Part of a small language model's weights.
Training: a variant of Muon for these matrices, 1261M tokens, 9621 steps.
MLP neurons of a small language model. Each row is named by its layer, matrix (down: output weights) and neuron, and shows model dimensions 480-575. Each number is 128 + 24 x the weight over its row's rms, rounded and kept within 0 to 255.
After each neuron's rows, "fires before" lists the tokens most often just after its 100 highest values on Wikipedia text that the model never trained on.

L5.down1131 [188 143 134 134 112 137 134 131 149 135 162 166 117 113 118 124  95 110 146 139 110 178 122 108 128 111 149 160 123 136 122 110 137 133 119 146 147  84 105 144 130  90  80 165  97 136 135 125 177 139 124 163 119 150 142 162 121 130 125 138 125 145 128  92  96 159  98 105 150 154 153 101 116 120 108  86 112 152 157 110  97 151 127 118 147 127 157 123 187 105 111  93 143 153 147 130]
fires before: "\n", " Jul", " T"

L2.down362 [153 103 174 139 141 109 122 124 168 108 157 143 147 104 111  87 158  86 133 104 106 124 124 111 134 190 110 137 115 121 124 116 125 157 123 102 117 126  71 139 124 151 129 143 130 153 113  74  95 114 117  99 128  95 153 104 135 144 154 149 122 125 121 120 102 116 101 140 148 136 138  46 129 109 120 127 174 138 100 130 130 132 137  92 105 167 128  90 146  96 136  95 110 165 126 106]
fires before: "\n", "\n\n"

L5.down406 [114 179 137 105 110 116 148  96 135 172 161 154 130 134 107  92 160 140 155 141 108 142  95 163 172 149 130 154 169 139 129 116 135 101 136 121 110  68  93 113 154 109 121 128 117 116 104 134 108 111 156 135 172 116 118 119 129 135  80 122 122 111 170 177 132 149  95 161 123  84  90 109 103 147 136 109  94 150 108 137 128 116 140 132 124 142 145 119 135 128  94 113 116 151 105 127]
fires before: "1", "2"

L5.down1056 [109 129 129 121 103 122 152 158 134 105 141 180 122 161 130  90 124 123 108 127 101 141 139 123 142  88 134 129 109 112 162  87 109 128 182 118 142 125 156 100 142 135 156 150 113 147 117 140 103 116 149 124 116 117  90  90 168 131 169 163 138 148 124 154 114 108 136 121 165 121 134 113 172 150 150 153 132 120 113 115 109 175 121 132 125 160 148 105 108 124 174 152 133 142 148 125]
fires before: "\n", "\n\n", "f.", "onent", "last"

L4.down493 [118 113 124 112 125 135 128 135 110  94 110 150 112 205 134 152 145 142 153 101 142 140 134 139 135 146 148 123 195  65 148 132 132 137 146 125  93 123 116 117 143 129 118 128 110  96 149 137 190 141 100 138 111  92 117 136 168 132 147 108 115 130 118 114 144  83 135 138  76  95 129 164 117  95 131 118 116 127 124  79 121 140 148 123 110 153 151  72 109 146 101 140 143  91  88 109]
fires before: "1", "ug", "2", "ad"

L8.down659 [ 83 145 134 110 137 140 157 166 136  92 115  90 150 103 173 168 109 182 137 111 103 144 175 149 123 127 157 145 145 115 151 130 124  81 155 141 167  95 130 100 104 111 137 160 156 117 142  87 132 130 117 111 142 141 115 100 103 136 118 139 143 112 103 135 119  96  81 113 124 177 144 141 134 117 151 114  81 134 138 155 100 136 132 107 130 103 134  73 102 129 116 137 132 119 115 111]
fires before: "1", "2", "4", "3"

L5.down192 [115  92 107 138 148 128 128 102 115 108 125 115 133 103 168 154 132 119 117 128 147 127 138 121 117 135  75 102 122 104 125 131 145 104 114 149 117 173 125 151  87 132 114  83 188 100 158 156 148 164 136 119 110 157 113 128 160 151 101 110 106  84 163 123  75 168 146 139 124 137 127 136 154 146 123 154 118 168 138  66 132 148 148 113 146 110 157 145 121  71 145 136 105 105 129 161]
fires before: " | ", ".", ",", "–", " |"

L5.down445 [138 130 130 107 148 121 149 104 131 138 133 126 113 136 163 118 145 124 117 147 133 145 127 120 114 129 184 105 106 123 133 164 112 108 167 102 138 113 114 156 145 150 121 149  89 158 167  95 137 152 116 117 125 116 140 138 140 119 145 134 149 103 157 135 112  95 109 126  99  67 117 139 134 156  86 130 118  85 131 151 136 139 130 103 119 144  86 140 110  79 130 113 155 159 166  62]
fires before: "\n", "\n\n"

L9.down411 [122 124 107 113 129 135 107 118 154 165 126 139 130 161 103 173 105 125 130 134 135 146 109 145 152 148 166 141 150 142  76  71 150 118 108  99 111 141 136 189 157 121 116 132 128 151 160 111 108 110 136 133 130 164 143 147 155 140 128 129 125 113 177 107 133 138 112 121 105 154 122 155 109 124 139 115 140 103 125 160 172 122 161 144 127 120 127  94 137 141 127 174  83 132 157 136]
fires before: ".", ":", " ft", " mm", ",", " minutes"

L2.down511 [121 146  83 129 133 144 152 145 110  91 194 155 130 145 131 137 166 136 122 139 128 165 177 117 140 123 165 156 129 116 137 145  79 135 163 155 126  83 142 123 109  76  81 120 146 100 135 112 135 108  78 151 141 121 131 150 163 128 137 148 144 112 131 159 145  91 123 141  79 111 107 135 144 114  97 115 134 128 139 144 166 147 138  92 109 105 128  90 127 136 144 145 129 187 156 191]
fires before: "\n", " T", "D", "ualification"

L4.down1059 [149 115 144 121  92 146 178 128 103 132 149 117  96 114 155 109  93 122 104  98 164 125 145 134 113 164 105 168 129 131 124  78 106  90 173 154 135 157 198 133 121 167 125 110 151 142 104  94 116 113 121 105  96 134 106 111 124 168 169 116 139 137 142 119 138 112 123 108 116 121 150 143 114 123 123 106 139 111 138 147 103 165 163 107 135 149 140  69 116 126 125 139 120 133  98 121]
fires before: "1", "\n", "2", "\n\n"

L4.down567 [122 152 122 127 144 159 192 105  97 143 149 136 158 166 135  91 131 130 104 130 159 117 120 118 106 108 127 111 124 156 134 127  96 145 154 100  80 142  87 136 137 121  91  91 147 125  79 117 143 168 109 112 138 139  77 142  80 191 105  80 129 150 134 172 121 131 143 101 149 106 128 135  85 117 158  99 176 136 182 146 102 143 103 120 171 134 142 118 109 122 114 123 117 165 132 155]
fires before: " | ", "; ", " |", "0", ";", " Reg"

L9.down332 [158  76 134 132 142  99 119 110 143 121 106 113 114 110 144 138 141 116 125 129  85  99 110 149 130 126 147  93 150 139  80 143 170 120 137 127 101 112 119 101 148 107 117 116  95 150 163 178 103 162 113  96  81 171 182 116 116 130 103 131 157 133  92 173 123 144 126 152 147 143 119 144 109 153 105 121 154 164 132 162 136 124 141  84 135 151 136 109 155 101 142 116 110 152 124 144]
fires before: "1", "2"

L2.down475 [182 116 142 136 170 150 113 111 136 128 164 140 148 113 151 115 121 137 124 149 117 136  97 135 140 139 120  71 151 136 106 146 116 116 113 127 106 111 147 140  85 128 139 108  80 100 146 138 151 130 116  92 112  81 138  66  93 154 102 138  99 125 127 124 107 131  98 113  98 142 153 151 140 119 118 114 120 143  97 122 111 165 133 126 135 145 133 171 156 133 136 106 169 151 130  91]
fires before: " | ", ".", "; ", ";"

L2.down615 [160 136 173 125 140 135 105  99 126 117 127 121 160 108 140 151 119 158 154 137 119 135  97 121 107 136 112 123 178 120 113 102 121 138  84 115 135 127 157 131  70 129 153 122 134 114 128 134 177 106 168 132 168  91  87 149 144  86  86 108 137 131 128 136 127 129 153 120 158 128 144 147 100 156 131 111 151  99 111 133 121 121 160 123 157 122 102 132 165 139 142  93 154 129 112  93]
fires before: "0", "1", " | ", "2", "12", "5"

L8.down129 [143 130 132 133 161 100 115 133 104 154 127 162 144 114 126 153 150  78 167 133 148 122  75  89 128  96 183 118 166 160 135 141  97 140  72  92 113  67 169 164 123 113  96 139 112 142 129 110 161 143 109 133 113 148  86 163 124 103 142 138 140 143 145 137 153 142 126 145 117 111 160 154 112 100  89 133 141 112 163 128 182 117 118 124 167 100 130 126 102 139 160 150 138 160 133 170]
fires before: "\n", "\n\n"

L4.down302 [111 114 143 139 133 180 152 100 130 141 120 125 142 192 123 100 104 135 138 136 113 105 106 147 143 114 154 184 115 169 157  81 112 133 151 117 152 119 143  87 112  95 139 164 105 142 106 114 139 120 135 140 141 100 106 154 150 118 152 123 129 140 147 133 122 111 109 141 167 103 151  96 139 113  92 109 133 171 140 109 128 128 153 124 135  99 139 110 121  86 141 124 152 105 112 130]
fires before: "\n", "\n\n"

L3.down243 [166  83 112  94 130 167  74 126 123 113 104 127  73 126  99 126 123 105 113 148 113  99 102 148 125 118 141 131 112  84 143 156 129 104 129 162 130 151 155 108 101 127 130 123 164 116 123 117 106 146 140 205 154 106 100 139 150 127 132 139 149 167 125 159 124 163 153 118  89 106 140 101 116 107 115 153  98 133 111 133 136 114 119 165 132 126 132 170 127 136  94 130 148 174 157 102]
fires before: "1", "2", ", "

L9.down949 [134 121  86  87 104 133 121 109  79 119  96 158 145 129 135 118 103 132 137 105 102 177 135 112  97 138 158 136 148  91 133 122 136 137 147 140 145  95 120  93  96 134 122 116 124 140 128 112 140 133 108 141 158 124 133 126 105 141 164 163 147 136 121 148 103 163 164  98 105  88 161 131  98 195 106 122 140  72 145 137 133 112 130 133  92  94 137 133  95  93 153 110  85 150  94 123]
fires before: "\n", "\n\n", " Inc"

L5.down627 [157 119 100 119 131 127 104 108 122 133 137 114 129 155  96 138 109  95 179 122 121 124 130 123 149 158 168 114 155 108 151 130 139 139 109  97 155 105 170 120  90 129 129 111 114 130 166 143  96 150 142 119 153 103 127 167 124 128 142 116 157 171 192 134  75 154 138 143  91  95 118 127  98  97 153 123 103 106 133 130 147 103 155 165 159 135 113 149 118 115 130 102 148 168 138 141]
fires before: "1", "2", "11"

L9.down71 [146 115 121  91 124 104 107 127 107 152 117  51 146 146 136 131 160  86  95 170 132 117 104 130 140 163 106 136 104 178  95 174 139 117 152 144 145 106  86 128  77 119 171 114 117 155 109 118 135 113 150 115 168 133 126 157 145 144 111 142 102  93 146  86 106 146 124 132 123 153 105 105 151 150 137 132 126 118 122 138 116 115 129 133 151 129 173 130 143 130  94 124 129 129 174  94]
fires before: ".", ":", "–"

L3.down308 [113 116 139  88 125 110 135 111 165  82 111 140 123 159 153 141 114 130 168 159 188 158 126 101 150 143 155 109 162 122 142  65 109 135 125 159 106 112 143 151 114 138 100 120 114 126 128 143 153 129 159 100  95 128  82 137 125 138 167 162 137  84 196 136 137  95 119 113  95 134 136 124 107 129 140 131 127 131 160 112  97 128 112 153 136  73 145 147 156 120  97 154 126 148 111 130]
fires before: "1", "2", " his"

L9.down741 [146 111 125 120 171 122 145 119 120 104 121 130 158 186 105 137 106 103 202 141 163 122 151 120 141 150 113 167 112 121 101 162 145 105 130 149  97 102 141 106 122 149 161 139 123 120 128 135 145 180 105 110 143 131 155 164  84  83 132 161 124 114 129 130  80 106 158  87 108  84 151 110 140 156  98 140 142 157 149 120 101 127 143 175 129 139 149 127 143 133 113 148 123 125 132 156]
fires before: ".", ":", "m", " | "

L8.down455 [166 102  87 127 149 155 174 122 140 112 151 104 100 128 150 102  75 174 147 139 167 142 134 120 128  91 150 136 147 132 185 122 126 103 124 120 126 118 134 151  99 153 111  97 135 154 142 119 146 103 151 135 127 105 140 110  97  95 106 122  75 162 118 177 112 164 166 126 122 128 130  97 116 157 124 130 109 146  95 126 122 117  89 111 134 151 151 157 132 108 157 169 117 122 153 110]
fires before: "8", "3", ".", "4", "5", "6"

L5.down337 [170  91  83 120 153 151 185 114 108  82 104 119 145 158  93 117 170 112 112 127 169 129  89 134 127 116 137 132  96 129 132 159 129 124 149 126 114  93 138 148 135 110 137 184  89 141 108 102 145 105 113 127 115 123 111 143 151 117 118 151 107 118 135 111 102 116  82 112 135 115  81  97 107 116 114 102 107 153 137  97 140 148 133 108 114 134 102 141 140 173 149 101 163 137 126  80]
fires before: "1", "2", ", ", "an"

L2.down940 [190 120 102 137 118 117 154 107  94 158 133 176 163 110 161 138 154 129 133 126 185 167 103 108 134 162 159  61 125 124 118 126 170 154 159 142 121 102 120 145 155 125 110 119 105 147 128  92 161 109  95 133 101 114 168 107 147 187 102 119 130 179 137  76 113 145 137 147 125  85 132 127 146 117  96 152 104 100  57 110 118 151 105  96 125 151 135 140 142 112 127 143 103 127 158 175]
fires before: ".", " | ", ",", "–"

L5.down950 [129  89 101 112 123 124 170 137 145 137 142 121 108 131 132 131 137 121 123 160 125 150 101 126 153 140 139 137 165 163  95 140 131  89 139 136 142 141 129 110  88 140 121 151 158 137 149 123 131 176 159 139 147 103 134 190 132 199 111 165 137 131 156 105  97 164  70 113 123 138 112 137 107 141 153 100 117  86 150 100 142  70 122 159 178 112 128 160 125 152 152 132 120 135 132 108]
fires before: "\n", "\n\n", "1"

L3.down424 [172 145 161 121 135 125 112 144 152 151  93 162  98  80 161 170 131 148  77 112 117 100 126 147 135 171 131 141 120 118 138 128 133 133  84 122 162 119 133 116  78 151 102 120 121 108 120 107 147 137 139 101 139 122 128 160 149 103 158  92 165 148 130 107 114 125 121 118 131 160 147 165 165 123 130  78 103 105 135 140  99 120 108  85 167 120 114  95 128 135 120 152 105 105  90  75]
fires before: " | ", "0", "1", "; ", "2", "."

L2.down842 [129 134 117 108 159 167 115 133 118  90 123 114 117 106 146 139 149 144 119 155 133 139 152 131 135 143 154 111 143 134 174 159 155 112  91 155  80  87 126 144 186 133 150 142 159 136 130  91 122 110 140 105 143  95 139 134 106  84 167 177 133 149 126 141 154 161 103 154 138 150 100 129 130 140 158  97 150 112 149 142 121 126 106 146 149 110 128 144 134 125 111 121 115 118  89 138]
fires before: "\n", "\n\n", "s==="

L9.down370 [122 139 108 128 125 135 134 128 178 114 100 117 128 110 114 177  99 113 121 136 162 119 118 125 126 138 142 126 128  97 145  65 123 111 100 108 121  87 162 122 139 120 100 140 163 134 100 155 161  56 114 157 144 159 133 106 156 170 140 104 125 148  86 112 151  93 152 106 120 122  92 122 162  98 120  87  81 115  63 119 168 167 119 151 164  97 124 179 122 106 137 131 102 153 162  98]
fires before: "0", "1", "2", "3", "4"

L4.down87 [180 130 145 107 143 118 133 157  98  97 130 142 134 150 145 142 154 135 113 102 171 102 122 113 151 110 133 116 150 126 173 124 120 112 143 161  85 144 156 124 109 124 118 103 108 114 115 144 126 111 129 118 128 132 141 145 177 166 179 124 120  98 158 144  65 183  98 107 158 124 103 137 148 114 163 118 153 101 133  96 140 131 144 155 156 120 119 162 138 171 167 109 139 150 179 119]
fires before: "1", "2"

L3.down875 [150 149 146 106 153 128 129 134 133 157 141 169 136 132 131 144 146 130 123 134 151 163 137 110 141 148 152 124 139 121 118  92  76  77 143 130 149 125 139 143 151  76 158 147 153  82 128 124 164  92 134 136 115 150 103 125 138 115 124  95  98 104 126 179 164  62 124 120 120  95  96  81  79 131 147 125 184  84 140 112 146 144 144  86 144 145 116  90  87 123 116 155 162 168 116  92]
fires before: " |", "\n", "; ", "1", "8", "0"

L5.down270 [108 129 130 136  98 129 126 112 105 144 122  86 106 105  94 102 121 143 112 132 127  97 110 118 159 145 134 136 138 157 160 110 105 116 123 116 143 122 117 104 178 117 183 123 101 126 121 104 143 130 127 100 147 132 128 112  97 139 143 163 145  54 183 135 111 105 129 151 139  90 158 116 123 140 131 107 138 111 148 136 127 113 124 111 101 133 122 128 138 137 153 165 105 136 131 135]
fires before: ", ", ".", " | ", "; ", ",", " |"

L8.down922 [130 110 126 129 121 150 135 130 120  96 181 128 122 186 161 168 127 119 114  98 118 101  87  76 131 141 140 177 125 127 121 132 151 123  88 125 152 165 174 128 104 106 111 152  98 139 141  85  80 143 128 135 144 131 120 156 138 143 152 116 114 147 111 129 142  87 117 123 149 124 149 114 101 120 122 169 144 111 138 147 161 126 112 169 156 129  98  87  99 127 119 182 103 148 151 122]
fires before: "\n"

L9.down609 [120 121 124 154  96 127 142 154  97 103 142 119 189  78 125 104 153 147 122 129 102 169 103 168 150 132 143 114 141 141 154 111 147 130 158 129  35 154 112 130 144 128 142 144 163 144 145  93 124 159 121  80 118  99 182 115 137 135 111 137 129  82 135 131 121 119  99 105  93 159  83 120 103 153 103 111 143 104 156 128 134 111 195 144 124 137 110  93 128 124 142 153 145 130 123  85]
fires before: "\n", "\n\n"

L4.down324 [ 99 153 121 126  98 138 116 136 142 125 113 154 119 191 122 115 113 135 151 157 130  57 132 145 150 139 158 132 134 136 143 135  93 123 112  97 123 134 165 144 113 142 126 103 118 143 157 131 128 129 107 106 150 172 133 144 127  86 116 120 143 132 138 123 133 135 165 123 149 145 136 184 167  86 160 133 157 137 119 109 111 164 128 125 127 131 133 146 171 140 132  81 136 155 128 120]
fires before: "0", "2", "1", "7", "9", "6"

L5.down1263 [128 114 154 152 117 100 129 110  94 115 142 125 112 146 112 103 112 116 121 130 147 118 155 121  95 143 152 150  95 139 119 104 152 160 122 146 110 132 122 128 168 136 121 174 160 115 133 123  98 136 112 109 121 123 104 150 156 139  89 104 130 135 171 101 123 206 129 134 158 134 143 149 193 114 111 129  91 103 137 155 127 153 101 170 107 123  81 113  94 125 155 116 106 125 177 158]
fires before: "\n"

L4.down1133 [176 141 134 170 120 135 147 123  88 117 136 170 127 123 135 133 137 133 119 145 108 172 140 112 133 126 160 140  72 152 116 130 100  87 151 153 154 115 151 161 111  71 125 164 152  92 156 124 109  91 105 114  97 133 139 164 135 145 126 112 127 131 113 133 128 101 135  99  74 134 137 179 153  83 136 114 130 112 173 148 143 122 157 100 160 113 177  99 119 100 122 114 113 182 111 150]
fires before: "\n", "0", " | ", "\n\n"

L2.down411 [105 165 133 117  90 151 170 102 101 108 125 150 143 140 127 106 111 105  94 120 122  92 140  85 138 138 126  87 134 143 141 141 132 101 131 120 133 118 170 144 127  90 127 102 111 125 136  86 136 140 116 103 153 106 174 157 131 119 138 131 104 174 174 116 110 106 149 157 120 146 103 135 162 132 103 147 165 141 148 143  84 158 164 111 162 180 135 113 134 129 136 152 158 128  77 185]
fires before: " | ", "–", "; ", ":", ".", "-"

L5.down540 [143 138 142 124 124 123 161 113 105 114  93 132 126  97 157 107 123  75 160  97 162 143 120 133 126  80 168  71 151 167 124 159 152 105 149 118 179 128 118 124 158 160 139 152 159 138 152 121 132 144 122 144 136 147 108 130 164 131 144 115  78 156 179 126 128  96 115  96 103  94 130 125 179  93 125  89 129 148 134 106 132  71 111 142 156 145 140 101 119 173  96 115 136 137 136 116]
fires before: "2", "1"

L8.down851 [117 111 148  99 127  88 175 103 102 136  82 149 115 144 149 126 107 132 102 167 119  83 122 101  96 162 120 155 129 112 125 145 136 136 169 151 112 171 120 116  92 152 106 178  94 188 161 146 152 124 114 127 156 191  96 133 151 172 137 122 113 141 124 111 147 147 126 136 130 137 131 118 159 150 179 148 120 115 120 129 169 168 105 170 117 123 115 147  84 134 112 139 160 119 118  95]
fires before: "2", "1", "acter"

L4.down304 [157 100 156 131 112 112  96 101 115 139 148 150 134 143 101 140 112 151 147 122 119 150 117 127 150 153 136 107 182 105 152 173 134 167 178 133 147 137 174 138 142 124 177 114 178  99  93 168 172 156 163 121 155 173 128 123  89 125 150 145 172 128 177 142  85 179 106 117 119 133 142 129 114 123 142 187 111 117 124 142 126 135 116  96 106  76 118 148 117  85 114 120 139 120 160  95]
fires before: "1", "2", ", "

L3.down642 [128 131 146 103 112 146 101 121 106 121 153 152 126 140 101 123 124 138 112 146 131 127 175 132 116 142 131 161 150 115 132 131  99 153 154 122 116 132 145 131 125 189  88 148 119 144 123 150 136 128 121 114 102 139 117 100 133 134 120 170 133 122  98 127 140 147 100 103 126 166 124 163 165 177 163 180 139  94 128 120 114 101 124 122 133 100 106  71 138 122 136  94 138 150 142  73]
fires before: "0", "1", "ale", "2", "ruary", "ters"

L4.down813 [107 105 137  83 141 155 130 158 146 118 162 157 178 129 114 141 143  71 134 119 123 157 148 118 127 143 137 180 147 109 115 122 112 140 148 140 171 159 148 129 162 129 124 136 133 136 126 123 125 114 142 131 147 171 144 155 125 103  93 110 105 123 157 156 135 127 122  96 129 144 112 101 124 161 145 124  93  61 131 130 134  92 159 110 144 119 135  89 140 190 181 153 134 135  95 109]
fires before: "\n", ".", "; H", " |", "0"

L9.down294 [124 158 163 118 101 164 148 132 135 104 151 144  86 110  80 153 105 134 136 123 129  97 105 118 107 117 138 112 130 142 114 101 124 144  83 151 116 128 119 167  69 128 117 122 194 174 128  66 105 143 115 127 200 129 119 111 150 120 129 122 138 108 162 101 133 117 125 135 141 118 134 108 108 150  89  76 111 156 117 140 127 122 155 162 154  70 112 139 147 161 179  96 127 115 126 120]
fires before: "0", "1", "2"

L2.down116 [116 161 105 115 103 122 124 110 169 108 136 151 144 131 165 138 106 111 136 124 123 167 112 160  84 132 111 144  84 119 125 164 107 117 150  77 124 128 116 153 141 164 152 135 116 128  95 104 155 115 144 140 128 148 107 118 157  98 137 169  78 161 107 122 120 169 134 114 101 129  92 155  92 127 119 146 105  80 132 135 113  72 148 131 150 133 102 156  85  90 109 145 146  99  97  84]
fires before: "a", "hard", " | ", " |  |", "n", "\n"

L2.down901 [ 95 122 146 123 113 135 107 181 100 130 146 133 126 163  76 128  87 122 147 123 158 142 158 130 115 115 123  90 109  87 110 118 103 134 116 132 133 121 116 114 126 136 136  94 111 139 131  99 127 154  80 109 113 152 115 156 119 158 118 148 136 120 125 151 118 117 138 123 146 116 140 151 166 194  83 117 141 129 150 137 170 123 116 124 143  88 151 121 151 105 116 132 169 152 123 120]
fires before: "\n", "\n\n", "W"

L9.down907 [128 145 113  83 100  97 132 183 100 133  95 125 120 125 112 146 158 112 115 105  99 120 138 113 147 121 123 138 164 163 128  97  97  99 141 156 125 137  94 144 139 134 139 132  97 116 142 118 141 143 121 125 103 138 123 117 136 187 150 141 108  94 136  80 124 160 138 131 142 100 110 118 120 120 129 154 114 131 113 127  93 119 107 116 118  85 123 139 110 139 181 180 139 150 121 203]
fires before: ".", ",", "50", " million"

L8.down673 [148 130 110 129  80 147 118 102 117 130 133 131  91 115 145 143 129 146 139 131 113 103 125 118 140 130 159 112 131 160 132 149 128 159 115 119  78 117 195 130 113 121 117 141 129 109 125 147 108 145 125 136 106 137  85 158 147 154 165 117 109 117 174 135 107 118  98 130 123 117 102 163 123  68 108  77 172 126 111 135 134 171 129 147 127 130 159 122 151 139 161 115 154 153  93 163]
fires before: "1", "2", " years.", " "

L2.down530 [134 127 101  99 142 113 104 117 167 148 130 101 106  95  80  84 147 156 141 126 156 160 111 168  95 175 124 136 141 113 143 145 119 123 145 141  92 126 134 137 119 122 158 122 120 122 132  94 106  69 148 136 134 117 148 129 182 110 118 117 160 156 125 119 113 143 102 120 117  91 138 125 162 131  96  93 137  77 132 101 112 131 109 138 115 151 152 113 158 165 141 134 119 118 100 147]
fires before: "\n", "\n\n"

L2.down441 [107  88 115 143  82 121 128 147 102  97 158 110 120 120  96 139 174 151 134 121 141 155 127 109 164 170 158 111 118 119 152 113  99 151  89 158 126  99  98 104  98 123 126 111 137 109 152 109  94 140  88 101 115 120 177 107 150 130 117 143 194 110 102 126 101 129 143 139  92  90 115 142 129 169 100 162 117 129 151 115 153 124  87 127 129 135 138 129 132 126 154 111 127 134 179 146]
fires before: "; ", " | ", " |", "0", "\n", "4"

L9.down736 [100 119 133 103 164 125 132 159 143 122 117 168 105 160 144 149 153 116 127 131 168 141 123 116 114 134 172 113 133 116 156 114 119 138 159 145 130 147  60 133 107 111 156 138 138 145 136 149 138  98 117  92 140 116 130 160 112 147 121 148 107 127  90 116 136 147 160 116 176  92 126 118  91 108  98 131 100 154 107 125 122 118 121 123 121 119  64 131 148 115 142 138 144 130 111 124]
fires before: "5", "9", "8", "2", "6", "3"

L4.down1057 [126 136 147  99 154 105 128 126 130 203 158 161 132  98 114 124 117 107 108  97 123 142 142 150 137 130 151 141 162  79 153 151 134 145 101 138 159 147 112 101 153 134 120  90 148  77 146 138 121 154 158 122 142 110 128 147 104 127 128 115 115 154 168 157 129 122 138 178 158 144 137 159 127 145 202 126 135 123 118 115 116 123 120 143 162 133  89 125 119 194 114 139 104 124 118 112]
fires before: " | ", "0", "; ", ".", "2"

L3.down1139 [143 104 137 126 120 117  80 113 133 120 166 105 157 140 128 146 139 103 127 135 146 136 147 146 145 143 104 114 152 142 102 116 146 124 131 161 132 142 121  91 170 136 111 115 141  95 100 143  98 159 154 135 135 137 113 102 137 139 135 189 146  98 147 119 122 100 148  64 101 127 130  86 124 119 114 119 197 126 171 114  89 142 123 116 150 114 110 164 130 166 118 163 140 139 147 108]
fires before: " | ", "0", "1", "2", ";"

L9.down1180 [141 117  86  65 120 100  85 131 135 132  91 133 119 106 157 119 121 135 161 136 152 114 119 148 133 150 116 162 139 153 121 141  97 113  91  97 139 133 120 124 126 103 121 182 108 117 100 116 139 162 130 151 100 161 123 144 147 164  92 127 166 147 154 107 120 122 124 131 118 162 103  49 130 154 108 146 120 106 137 142 115 114 151 134  97 105 131 122 137  89 129 146 141 106 159 126]
fires before: "0", "1", "2", "5", "3"

L3.down1259 [145 131 156 139 123 159 173 150 148 144 140 122 131 106 124 130 155 121  92 131 100 168 127 173 115 124 158 128  87 103 172 112 123 101 128 106 125 130 139 118 112 118 142 107 142 104 146 136 149 118  87 132 100  74 149 180 129 118 139 142 134 103 122 121 148  90 163 128  72 145 142 139 119  83 152 128 142 118 154 175 148 151 112 106 149 126 172 131 142  75 103 126 129 162 154 146]
fires before: "\n", " aff", "0", " |"

L8.down1059 [105 152 136 133  84 135 141 103 151 154 104 110 134 123 132 100 164 139 158 146 142 111  93 139 113 155 151 130 148 154 101 131 148 144 128 160  94 102 142 131 152 128 144 105  97 136 136 155 137 121 127 116 139 132 155 116 117 120 100 102 129 109 123 146 176 109 112  81 159 173 151 134 107 129 134 131 126 138 145 108 141  87 145 104 162 135 120 131 108  99 119 119 131 121 140 125]
fires before: ", ", "1", "\n", "2", ","

L4.down959 [127 142  98 135 125 117 113 161 146 157 147 151 106 110 106 117 142 115 176 152 117 146 124 138 117 112 114 112 112 132 124  99 109 140 152  86 135  69 129 119 121 115 157  96 127 149 171 125 158 162 112 149 136 145 160 153 132  94 115 107  93 129 164  81 137 157 144 148 108 136 150 141 154 107 162 127  98 147 131 103 156 164 127 152 162 141 138 164 149 120 128  81 153  95 132 123]
fires before: "\n", "el", " Television"

L8.down35 [159 140 139 109 100 113 160 171 116 139 153  74 101 136  91 143 146 143 100 125 149 123  93 156 102 158 197 123 123 104  94 139 150 143 110 154 162 126 141 102 126  88 130 134 122 136 147 171 107 131 119  91 122 139 146 122 180 115  98 120 113 140 146 129 118 116 121 128 114 118 119 104 121 119 140 133 148 144  89 126 172 114 115 129 137 122 152 118 131  69 141  90 147  96 149 135]
fires before: "2", "1", "ance"